config.toml
n_kv_head = 6
d_mlp = 1152
vocab_size = 2048
activation = "gelu"
norm_place = "pre"
norm_eps = 1e-06
bias = "all"
extras = ["capped logits"]
init_std_down = 0.0386
beta1 = 0.95
decay_fraction = 1.0
final_lr_fraction = 0.0
batch_tokens = [65536, 131072, 196608]
steps = 6434
MLP neurons of a small language model. Each row is named by its layer, matrix (up: input weights; down: output weights) and neuron, and shows model dimensions 256-383. Each number is 500 + 50 x the weight over its row's rms, rounded and kept within 0 to 999. Numbers have three digits each.
A block is one neuron, or neurons of one layer that tend to fire together. Before each block is what it responds to, as a language model described it from the Wikipedia text at the highest values.

Description: Line break after a block. Line-break tokens closing a paragraph, table row, list item or heading, usually after a final period or pipe, before a new section or row.
L2.up130:559593443437573466516478563497637522536527550538463398456437396526499522518428462550576504410510517513485514486554449506445521432516570507500405492519465447467593549486599418530482424561362645450482459459520620409491518564462496482534424453478466535478485484524518579490494555540532551534576490471442461539571484462543480504599479496590495450464526454543551507438521501493545558515454
L2.down130:448580553418575417515465625487643542434488560585466436519492457453508541528433433586556492417505421509491470437540442460492415559473521437482493504390452444561456554419536524552541480569441628422493455454488556498483483553475465466479507456479481478410494452469502535529540562530537474543531533476420509505608522467514471523513464537553499471484443444540573540475518458450555557479471
L2.up191:414554515527594500437506426497573547479493503514553432560488476475477587494466484526552509490474530477544515475481437513596574503401405567484494431432567560401534498559410525553493554552507512446610595483481504553531486503479542571527476527395571482509546501528421515552535503478525512522485532486394497524486491594507558540472473483521452498517489487573539457530525465436480525466511
L2.down191:478509482549474478576537504453501415435480629471514554528553451498530380444497458442567521489545554578530581485516462511489491572468570368486448512519478560539631453428514508603532509520454467477437432528575494476524421534453486608464467386459417452522497513491482545523497499528419578557483498462512438534491459479533591489586443499536516550491432419495543468529550461541506463386412
L2.up671:565438508477485416480473592559469438517581481594448473541566503549557565461458573588523507555501614455542544556554464513509437481491520505526516527473465441535508460488521492532498487511376478549575507531412499428528542529481513574549510498484489479471546516498537481535462536521566525519531508458514483566546511507566482488608531533467445437530470535447401540462540481532539476576608
L2.down671:468515429485523453474455520563520491529516465558542514517598461556516532558479472454487449619450433564416390471572550526609500501431450435549533481505317476476518497508485455524554521494597424487430517510442417444426470577603370623517476562532481467441482485505392587539603497469527373519539445495480461512553467519492523551456507456428525546496495476571536456485515465455468609439444
L2.up917:461519421568590460460534581525527561562537448521513480583490504517494432457482504434507521507493458520531519484448445494444538568443504499456595585539376468455491513543566443492503547586458487442497495442452435529457580440532556595514547480373515468513450526501576554460480491532491489401477558592492481416512524477569434553508515465436462517410472530550581476514509524545556520415487
L2.down917:557548405545511521444558496513420430568514526498454506549542486519463560414449490434549508504525502464356566521570528581483456506537499448493604569522483428491545583610497537581455486508528434577502513473477490513636544488498475445475512500489472441500469534477549528451564469520514507497468547453495518524487464503480514496416432505457445613399424591537603439472474434546535532451533

Description: Sentence-final period. Sentence-ending punctuation, mostly periods, closing ordinary prose sentences in articles or quotes, e.g. "good luck.", "download.", "sequences."
L6.up373:469522550567524496447500546557542570594432497509505424562522433466516611496481432432504463452511458352538546472479490623486524540447468566468415454524485476573474394509465590525519519459493528448476430498519380557495508472443550539450505550524498528602532474466526540471441485498469575365472491587534461506529535510460459519518432513539420411522437428602507479550497526519547532487411
L6.down373:506512459463560481461507442529421413536557547459559559544443516498467443500503507520550469441525491431481506464550381558518422513488505538515476464495501482590481494424496519464558497591440432469548481504422512594514478477406547520445512525482483521551429458462444490562504399543549467446559565515515535479521510553487511494389469546481553585505553489465507491538513548561504588464473

Description: Sentence-final periods. Full stops ending declarative sentences in Wikipedia prose, often before a new paragraph or a sentence starting The, In, or He.
L3.up559:431624509468461537516475476489567571486449457593461452357475540466502405444454574496501551452468553516498441510505498517451515527496608479577493541432515497466540500560549521482494531440481473638497492440529514490514548514505522528452512528487468529465463432487506497595455514543580473421518524578495425497419557557536496511504484478529504555519499498578488510524481498492621495547402
L3.down559:518487503500564543409521487527433408580475521466469449518569336635438514571529489502571432454584451450464567466440475457475511562558551458554487421504527437469510539487453465549552565507535481507474480545520409555513477452421448427503506556538476496513453467425428445442481450470482447492497476385547559512530489482454494572438474544462607558501427444475594515496530485565476447517530
L3.up621:398506548458528416524511509551572518509504450483539463490498415589522466456476464469541474467511494466463540498516474576427554389501543497497563462534471564502509470438597500463569502597413399515440522539462419556471552461485523529603475443494524502488497509558537524532538519521474553495457486560451554434638426476536606512446482485437533527486506474502621453517499490490579526433411
L3.down621:531588445432596464448491541461476396606578499463514486507502533573471432443521484489498512461508528466459546560556363486490423518533549425512572459570446499570539518484568454574568543526558393502449454565498469484476513524378473483514479503453479494484474438518436535499528503472615507424551555546497515481513463524507500428389428522451561462451473475584550472639436541467584572501379
L3.up649:441540528434496449453460556525511500488514421569527464494550422570528444562459500523552532451515517556409633621488497543405480458533450432517498553487419528488478563518491509506535530508504510505536458525518497508456478563520476503547512512472428451529500506534513489576437569492524476540511467474494498503603441503481559521523515564476491543424451568544539434412423522478389493422502
L3.down649:491574510399580523555541561533367407468516532463502455481409433533473523510448380528552583422504514463438444547545489502531423436521542445551549566453477388579598557507548507577464571500523463445522551419401517598562498513502539524472559509415442457571477466586532489505518561481470415496410504473544589487462475544481506618448505542495450566470531544516497467443572522438521550455419
L3.up890:497574454532519500451512417483465522528439494481577486404564526547540488518539532483460584466557596538530529652389498622540472426500494525405434470498558536484513581503577454519492445509562446516438486520421462500604478392543448487485500520562579417508483416448445509544563537512468539451464504558513570526511457487496494412439502506641528506497500520521547401463589474511546545407473
L3.down890:537369551470487487446490565482610535482446483557515541634469479468569513468442510526579510480480432554520496462501517420485501510402492442561515529460489531514537488508467494437567553534510538473568466569521582489484565586532485513511409537503520533516426536539543535467412438456503498491600531533496508483437570476508478590424466400456495436474528490585459480546426513470463418586541

Description: Mid-word fragment after article-like start. Second word-piece inside words whose first piece looks like an article, chiefly "or" in the|or|y (theory, theorem, theorized), plus a|ver|age, an|at|omical, a|mate|ur, the|at|ers.
L3.up481:483514522500485541616622574542440480528446500473505560481478455434510549471571492637516565581502432470470474438562452494460479424531440477433518452473477457470469504409539544472487564559474482518579519434555446538529523472503451490519434561470476427529609451518608530434505540487523557538492434525476566548536481487520558513570547552507522426471356401467530508489537539606548544404528
L3.down481:439495449473491661506481616494526440467554468541431478503568456484549445466554431452511470439580477429504525548521470587529447549422497478532465474512574546442543492441558480445505544489444507485465561525468478458488473499483540473532431474498503485495388422572496564552485506473432422502570514561500507531494501532550459458492481491467414426417463541381541469540480494443487444519516
L3.up563:463409609487464507611554466503507508481432437520471593489584438557495542615537462535468439482529490481513454389554528498593475481480527492405529504356495521478469486504461532507569448459487559498531513576436518430571478567499591547552532509522540504507534472446492495596427559508476536556499452469558495496548420491536473467548487421574406490566577419526522581488513572450550543425481
L3.down563:498558531475482476544585486528463494560529483441401452520584394554520507445400455491490487443599479530507636551535506427524519464544464471428550488514476489559470467451472483468576482437607459622450490528491435445556499498530512569452509557595556450480524487484555540564484515520493416493497418493542506489585442491607471459538571488508473479513456447535526498528518504563512511497466
L3.up950:510595534561576545602504571482561481531381492581545458538547508541505430422552552549443487585535473475475538524537540431513575539392585457435585487494457555498513454407463523502485492545536475583480511602579482585471439434518470527555493462540481450510566534497433441503448471562576482472520475456545543466454424544454484567492490556535462548415606448508383453493455504489498510552477
L3.down950:496497512470471553497478452580439485387444392464481485440481520469444558506450509596431492434509505585500404501516542498516416401540440509423464478464537517491610428521421517539531401486484447561451557545484497564468472467482557498535480469488389518485561493521459571527420465525507560529572503513546538531521421461556397525635417466448419402454435585583585665546526451531432526465438
L3.up1114:509538498515525524501512444468518478473497501474493534490423463455507406528515576531599558498436582499344466533574478444440506530358406486457535496474534566458488541513417545515408482534550439517457566500464502557509455457519482449604486482519497594478552479503611583570460513470533454454538463442619470555459463571547559545527512536548458490441560522488489508443520460472512585527559
L3.down1114:404567524570493454519490491501493498498542516486541484552563491557527566510432486477489449486553517530645551506498525545529440492506525539524433521504455455554518483411556525435529540434464521497486479487493408476509550501522481565475520481551495358554464437460412572515557569538485511551450588557433572535551446463513445414523535427544512498578414520488470556637487512578572458456443

Description: Word-split continuation fragments. Second word-piece of a word whose first piece is a short common word like a, the, No, as in a|cquired, a|ccount, the|m, No|minated.
L2.up121:492505539520467453552490477559503493385519505575503547442449480393576547531436548525559544550515450496528527470570569487443517533505543500448506536572407481547454513506503458523498546535465549496499481466497383387514507560457529397513488547486496520494586516431561442452488460526449542444516455582570475547511460489422442474526486457601456428523521525491442509537530485504550597508385
L2.down121:540544486461542573482444469409540510437499499524516546592460465557462465535511522478530489456469511650421509521557491506502526497475560559571469484488455473411421506564536391574420492507547533544493537527467444490544519545516434549486534485564556473497451478464614525465577541512492567493530544477464557454461505476513463488459486496475478555573503523406499476540516510444473505516530
L2.up296:556539453582482545569624508404526539476475470533491508540497575502587443505541472488542420480605490501470492572506455475503563424496585459430448472466475465544444518509468518547459598528529448534444418472519484468566439550437522525416463506497538509598544495502462467557479522551556468514544494471487484561561542635522539548500506492556498484442501472483486489556365530511564454477422
L2.down296:488419539525393554533467506557546430551453505506469474529558588607433428500455450423500496555506494493515519491523555548604500521490466431528486511472528512471588497511551442527544472507484528485504446528464515456545499491575450572432523598486509490450513503457460507452572606463506499353526579420542532496538523499412439506599491565511432512487522441562583561423468428479461468484457
L2.up700:578542453483442494493560562486471495482528383533466457545465505564518578550462543488530545466459594468410498459541564486459456548419579564492497416513521556626434453463523481518546556497449508484441465517515647510434480454480491602419515510510459467515538444464456444417483513452441515507533426483569454450563507573508579523523632649472604537502541471564516509536477511510490554447470
L2.down700:510528479564460542550526602434508531470512544452477530446431592516462532454479453525480519474534477522482468465493599477561481451540486527465581447567512491550553452563478562491504492480457522610519478553609458643516450454589514500432488463530506485512514575487569512580484530398572552486480475434461568556517467471406435528480521466407477506534588487570548513458509496514522482572507
L2.up932:461507483449485521543512536464472515588500438418459481518545519499461451544536428498447501545559430469589511622553601452415473446567533510450421490508456509556491526426549442484395518475501460461475455448562502569493542475545534543473415479431513505527393601526455571603555413527496549528578390485563494544461508572489487595484523551523480472437511499609475571502479461532482544526487
L2.down932:536522472525511442431469585473514531475524582542411540511406560459515513508478534525552526466550473457546621503513509570512516554480404467575530415472430514492466493542445468471483534490426598496549514482472463446473378431506544423537574548495531536471515530521514589474580533524506545497472589485445513461456421517469526568446470405495514529565448513469508471553483524497492447487444